python train.py --positions="rope" --attn_scale=0.125 --parallel_block=false --extras=["capped logits"] --init="normal" --init_std_o=0.00506 --lr=0.00138 --warmup_steps=334 --train_tokens=755800000
MLP neurons of a small language model. Each row is named by its layer, matrix (down: output weights) and neuron, and shows model dimensions 128-255. Each number is 500 + 50 x the weight over its row's rms, rounded and kept within 0 to 999. Numbers have three digits each. A neuron's up and down rows have the sign that makes its largest values positive.
A block is one neuron, or neurons of one layer that tend to fire together. After each block is what it responds to, as a language model described it from the Wikipedia text at the highest values.

L8.down1:451516458479523516402390496471520504474511543514497520445548526497491534464482562528445494521543524458464442507579432531468443468523559508426582444572555493485447455445478466463517526558453590518395486535528441555507549475523572467555546543488521421496577478460541591541408481520503585489596490589567442478606390498508405529469609501512528431529494507525531513546553488507475420471480
L8.down98:442585512515537455530552505446526467486527499483523588565504506456565531596422453573558533511535551513501515479585533525510459519537433487495437445590532470502445438506500487499581504587460515516451480437494563461516444448574492509564505537474460449508591477612606464589475497509516463487502449560462539447461452471526450522417536441421476495442504565550419538502478485465530456485554
L8.down170:456616515473510481447509495457530544535527533514492548568479549531484494512461435519525555548666470493504499505469529503464510499463452555487436429562539433472450439521544475514563471532432439521465418411490520478500490476506502545470527541490424463566515431521543520566521500523495477523462430524519488450570462438539490456501545438399432509446526574552415462482444476493567470489503
L8.down339:528468512533471504485500502410468374480528479484502356489515628395551497511456468553526531446474535494604534544450557493417483623491454377518528515519518483587480488481468465451506422578528488546457475517556529523473517509512574406599518490437531499472523551549486394530437488460508505490517508566556392428542458430442454451473527410475505512489629465588389495442500491429475430527585
Space after structural markers. Space token at the start of a table cell, list item or heading, right after |, -, or ==, usually before a number or year, as in 2008–, 13 | DF.

L7.down184:512517482482508458541545460458503603490519465431511530452459434460558525435481506486456511467453452550566459513587467550448455459638562621466482470477480454543440416520385465512498578593449568522486475540581518559460469502491549576511531531564608521503532583445466526366446536520471535361486603477461451520593578494521485505528544534481413512512518543570565530546510535520435558468493
L7.down185:511450518495495505521526466458529533511463528460466484472541475538501503444222477434500476466527514548492465505533495529493492507448490528497496515530492478496533562550498523530468513549498423473529505455531523494510556477501493498490595505461529443461517523497499509469500432564499410485461519523562544535509516500493469543521530824545486440535500486470552487473533472482446488491504
Digit six in numbers. The digit 6 (less often 5, 7, 8) anywhere inside a number, such as votes and percentages in election tables, or years like 1969 and 1864.

L8.down30:552461469364429450481532453465560515523469529424437484460517438474578412491669583477475533542548521541486498618462474492539513519543444432423390489456544398513440404462479531475561528475457468467521427561510522543448505470510518605514524574515482465448487488543479566482525572484473550404528466427546402446533496478550489471530485399502487425525492501485504534464480524560560495423529
L8.down300:491362466484522440484462525401504494431509478522454439547460419484542456413537490495477445535680555466468536571622520496445498515473523508476513588473472504513492508498476530433436549473480570526557502486520538533600587557506455510528459503482510480502494515410489529588525483525543490510479458479488484489497504577582432473508479484494533492648528550469497544488440494492541533468433
L8.down449:502451486451532428471510467473482545450477468513425350462463428523471529484456440509473465450497483462521525539494591501470498522543475437466389541521528487557475416505538607546499511473565548522452511531515481542514526549509428490592510528476347535517515488542518491498550488569470467543466544469507559459473514497613358483475427494488503423529464600466515540540519459560551579527412
L8.down650:470522464444424511460449536473471459508416374393496463554542507481485484438513586481447475507514525494545492477461594507513444510605504462475441438553501570442556534392542492613534545551524440548468506485534442509469557508493470520386507478458486555510436521542490492566496495460532437507452420491453587453367473567509432441528543529424589502465509564442502485515475478494506564535468
Table cell separators. Pipe separators and semicolons right after a number in statistics tables, such as 164 | 268 or 1; 4; also header-row pipes and stray word fragments.

L7.down393:480489560491552527424464538521521499574516520513467460512541496468455486507329587491504479508443515544526486516451492408522474523452445509504597561442474562515497485560463430524538464580501492464463532511532510446450514448421536449435560436497567525513468431507452523410602427587440469489568521541451506462510547471453483526419567699485498474580509533486508553445616391513498515436458
L7.down469:494449530492507467475516545449515567557536483457561626495530521510458467485261495470503468539499515469471459505545489511460524513434506505447525488465450491478452522626462493500473488459497491504487524436514462528498521500479474549544573631490572514503517516480470505557527459525501342493524478498492522520499484473484487450500531797447537497560510532464581521456474434418483550458509
Space before date numbers. Space tokens (and digit pieces like 5 in 15) just before a number, mostly in dates such as April 11, 1969 or 23 March 2024, plus table cells, degree signs and Arabic-script names.

L7.down162:534568531553454557436447452445420510442598537572494487467412509551445516446578545580497577526433352458407481498583496484448494435513477501479556513492513504488585493445459541507570549475464540495496463503430505466565470601458447468517413478574547513492501509503576538476527404516483484496531505488497509559511429518539565476523517354515570578463465537453462397499454446468440477563477
L7.down272:516525523510548525599501441449425605609539561475507475554475533593519498503483527504584442483446547536446521479437492527501492463476479434417495498465563625498492551507534466486529456455389537505461488464500470502486410454513503458490535530460514584520515518452509500486488471484456491544539520508521397522536392494531427498399494542513538462563424431431516462434525543569476430537502
Male given names. Common male first names (Robert, David, William) opening a full name, mostly in table cells and list items, including longer words (Roberto, Leonardo, Davidson).

L10.down8:502509464547541524471533417470569498534580511500529445504406582469517399382514537478543608461465430443511453426542441417515475529478496516461505504486562569494471448470589566484484487435449458529540565435539463483576504403399479479511508426506472556522589517528489499629394477525424530503532550584535545539598469490426521546522483492611457502463514555524445534537554447369511533454560
L10.down15:512469440559519440478560545529530494406566525457491424519464501490488422599560533415521531426594511536556514520438510512529581467469449446446457509465449594539469550499434552474480545498594477451518536466460518658451521531355541477556493487478527546505467500548530483581567568537414476588446431442558508552526574591455456556531449434478493616528451481534491512480476541446472485411568
L10.down26:422447488495401522522528546463495480506522506527457539387519460487457526517472548515530537482378519492497324426456556499566528562498466434571515554486475503511468558490533526535400537558565458441406511436439473392484474534526467566485478468513525513500449535544546470480508506473460526461486453560456463519479532442452505456546453578490486465252484500490453493542480497560473475539488
L10.down447:540452490452418583511534509463498519558473474511516573475523515547506533463448484541445562487510461571477300501471531492491510490520492480508535456484482541529480553505509516477440409468499467484474537406537477509468520522458542464509519472453499552494542492606541543480528514546498457552575465492524543504593501501451473483519455524521532503233560473473473498440529506526447441475472
L10.down475:469410549506478467493506550564512499470388524509484482442494597500534499469423484569530533443485473434576448555493588531431492527553492525535510503595458537462430455445508598384447483474482501467523539504425593528540516475502468444396455551451552402511574527558430551492555437521546464598486504496381516575468516455488579535448517502482556434432613481559508564444444527411520545433527
L10.down585:485479562475482522509479506455536483515502465500496516476458465476477515496501485492500537498513528499502210515439513536516480494482547475478532476463522565520463525512507516500508490508545503499529512478537458473525502520463489461501469476478492491512491509500527539520501502460508508530495493492498533469614521524488465497495508520482511503256502516536489486515517482506478467532484
L10.down664:542499521513482489546538526523519481526492460500469482541533453533489441399470463500441482507508565510480250524434468536493566489519520531480494499523467518459479491519439509499506508554546538464452492447491475529491534516487526517508478477502499511461477470483509506526500482543510473534517474464519471474587563477466473502526494545494518493247474538525516512537539464483490519467476
L10.down702:478491495559553545519380511488502465531568524483534574502490567468578512592497422504536500355523501506550447436494516527449520528467468520507500613485514443533519484495535482507577551600566507558521546503517490496473527503475494517518435468509470401501564467475546469477510562508546545534443497500545503495705490495479470545465576470510536407442512459454455480492493486620488414417496
Space before table values. Space tokens opening a value in Wikipedia tables and infoboxes, after | or a colon, usually before numbers ("| 44.4%", "Total: 657", "born 1988"); also name fragments like "Go" in Gobert.

L10.down70:560474503481549492549524404502448494456436435432507518449468476490554471544538596565498558576462426459492453521551474501444463498510505560411606558471410511512568476544448401544589471454438519574501417494521385479490522533421546469513497491525526478603486521614547533491509463423542363592423481402560563568503532546505475493480485549436493479478447470469329455489425465465453542434505
L10.down126:394537436531482540513550500524516357475493550557425518497510471471533406479416445600498436570448439526511505528389446459581573405391494487493477544485497504498406501461527507547484505618473465468400491525435488529471503493526455570601559581507491512485468537499519533537439611403500626517526520470571574580615570463494484491565507504475498511556508500569538475533518514537575539483448
L10.down359:524503420521388416549498594489420503576512473500562568554559461414489450450485475472473529549473439458579479471409499516472499458430588452538471469508463518585470479512527496456433430556483442403527462531472474553516534530484542481503477488416509543537456447563530502585465420458478444493543487483402503429407600438428615472526508527528487445427518501529516585366454488492541487492436
L10.down401:512459484486503458494437517463457524513485492443495565524507585453515491512547477493551535514520549548449737478503475489444462489457464482484510539508512449524520517478513449513518492492408546541516520466504539507506443488524482458475506529407503566620527508497526511545522554531497564393414425552506481544499447447460542502523510496477491503714507483517441432447439532508469466426490
L10.down402:535524478420455562494462521562535534604480458392437504435500442532491480464527515547547421436510418452468466481549583503448447457508474467410506496471520469552499551489548580522503540531559518537460425522593440569379536504531508463489514539479436549531523507485441524513580550485573510491458623419551506497615491432498540558458565500503439488454448518558523440489454411517456544467535
L10.down546:483599587502546476489467571430574584552550435546440497609541559576524490494507455567475574542511527531490534591462512433531528499519451511420488506535474560468550451480463532470480498550432415500480447558414535468560463514447559511505444561400525436457556542427505433446414509497534498481475463475578543639509482506530511509523509523456510459450526424549506563472470434471466472498496
L10.down573:445424499535525413328533487508557526430524546520532606462551498493482475588545479484488570460498557464464621454440525515534520455547541543504421503562454487542526397499589513498519497505484439549523552485533548447667504515483569454529536492556474483502484463515502459483436478486479470462506462384483488473455569504498549599463471525464566503545627444532462558474522427470537481463426
L10.down589:552429527527485402582524509507647461532513447478542436495505475566477571539493456514470520556489526459488587538437497427458455473494608541488528437520473457491503483475505542561434505513490458483447546497552497454434498469542590499535413475491513518422409535441452595565569540538597408496525585460598496509503522500499478476508475539513504418554515524493437493543467465536541495488517
Digits in numeric tables. Digits and cell-start spaces inside number-heavy tables and infoboxes, such as league goals, vote shares, elevations and postal codes.

L10.down21:512468529445525465502501484511511533505570484526433506455470557570474473420518445543549551416500496442554417451462477477595491454449526598460446435545455523538509433626526462492491546510521490525436378487491527477630443446459537572481527527440570452516530487473513539455555570513477524449481509507505421491454519481478517560510529466542452501455424497578500581558522499420575569572538
L10.down39:527503500533387413528493549478465507599558454563498500481492480502471515535486399363458565524551527515566457380440551411582503493512524449538510461517550564490470491551529564470529484495509505532471512498411529491493531603516558496572557598526530503498469588477539499563582523467440554481521455525473489521434506449456580502567494465424509473527434545561489575533490453638560427478414
L10.down43:493438429580458486417485509513580538499476490481439446516545452562472485460512387498540473475471473460497505537531552495450471388461526498540451498596464524555543434431516526311428625507545567561476416468524513591433589541512421496485507507444571499534555565584533474539587547494461544515515572499570431468491501470469541541504481435451506482472511430451474515481492577541482504432435
L10.down265:425582383466401534528534546546489633499485385442469512545507469466515475532476500446572544519544479482464586504532524521438481470525446485435433495499501543495543451555504456587524499531468569501547516514482465407548399480502499499487544510441510430495585442583560481517577517501493528532464507491533510461451529383509467517482426477448508493571506550549526517464510547450474523505401
L10.down344:499541431462536553595588575526458530553501475435488485564520461478509516494493480495504486506520527466489409599514457448595515485437535427552490494489549511413506535501523563460503504518502452578483584441462543530601507544543485446509516453401516504539532549523479509564536478502490469501563496514540472528494512424473456493432398547521553571437461602473505434446470448460446562446516
L10.down461:498449471480560548558500488510510424498500547490486553509430501440539546570461453506510627428561464561474468528451491509578442504485505560450538560531545416527377523533514582562520436472447452503491414520499463459534436542455522605530516576462582524544539450460517480443513507365463539595508517435478553528550574495451604494610457526479537419399501525391456441499457539455562557545481
L10.down533:530483450540528524576563565502436452548569508485487534520578563547581466505505525493493518580599548562451404512521529509482479542586392471568454557484523545548537518354491518587501486467461478471568520488483468592616476439522492467521495492450453427448579491470482538544498472572551568545478414539495480530550474469602397510413475521425559535580418524560395495491451586514577492497515
L10.down552:425518534448491557506510470457409528504513545539508453486451497457521496481564421434502515494502505511483668478529518475491410540545518447562442549509505476500541480546470511521511448441535510503484482482501517515553446558512551517507506529494520459591571593508507516458543472525517503516515483547436462517453560525519516495485463561502439471720472447541571541534504508471509534480529
Personal first names. The first token of a person's given name (Steve, John, Chris, Ed) starting a full name in tables, cast or credit lists, and prose.

L8.down12:520428490562531488551521489561467501528578486549487432552540545555498494503450494504443489519610532553442543514479461475518491516507466436496509518524471553515521507484548565450526469516461505558553500507504542543534454546478499454501520527459493534474481493547486495485565464478429551547570461462600456549545498485526544523503481539484520472557514561524423472434487542520471524497487
L8.down188:466527517497528507572460495518457508588574486492466445464556539524512494520447508529483424534605403434462591504475475466508506445497406468526535493509514542493490525540489574456514511573442490539492501569484541552504543550526409478496497518412536538555510548559482497521502455467376455557523463470490478511541575525463482441466513512514475552509506441496433398499538484448499514507468
L8.down375:552531509513468538538515492539525500474520424488518429530506537593580559495419455478575530422479511521534538454503436541527578527522534566477455467486465466576485537479538464536505529545414571571509546548596435533570421429440491598486663479473428508403489404590453495563508435524395490548546490474417414586503532486428527516496529524504440557525460570443464538438489578619514498523433
L8.down676:505339494462491488533530491568536578560538527541394484528489525460502554506500483530521458508679556443393498464464486525487439474499480514507560484505536482542604543371494615466451418417471494508525497532589522533526488508463532526488473524468491556609459474556529523454415500541546500498467497448543514487577504480495578548430525610479505505429424527542429478480495488399459517572582
Personal first names. First names or the first piece of a name starting a proper noun, often after table pipes, dashes or commas, e.g. Roger, Steve, Claude.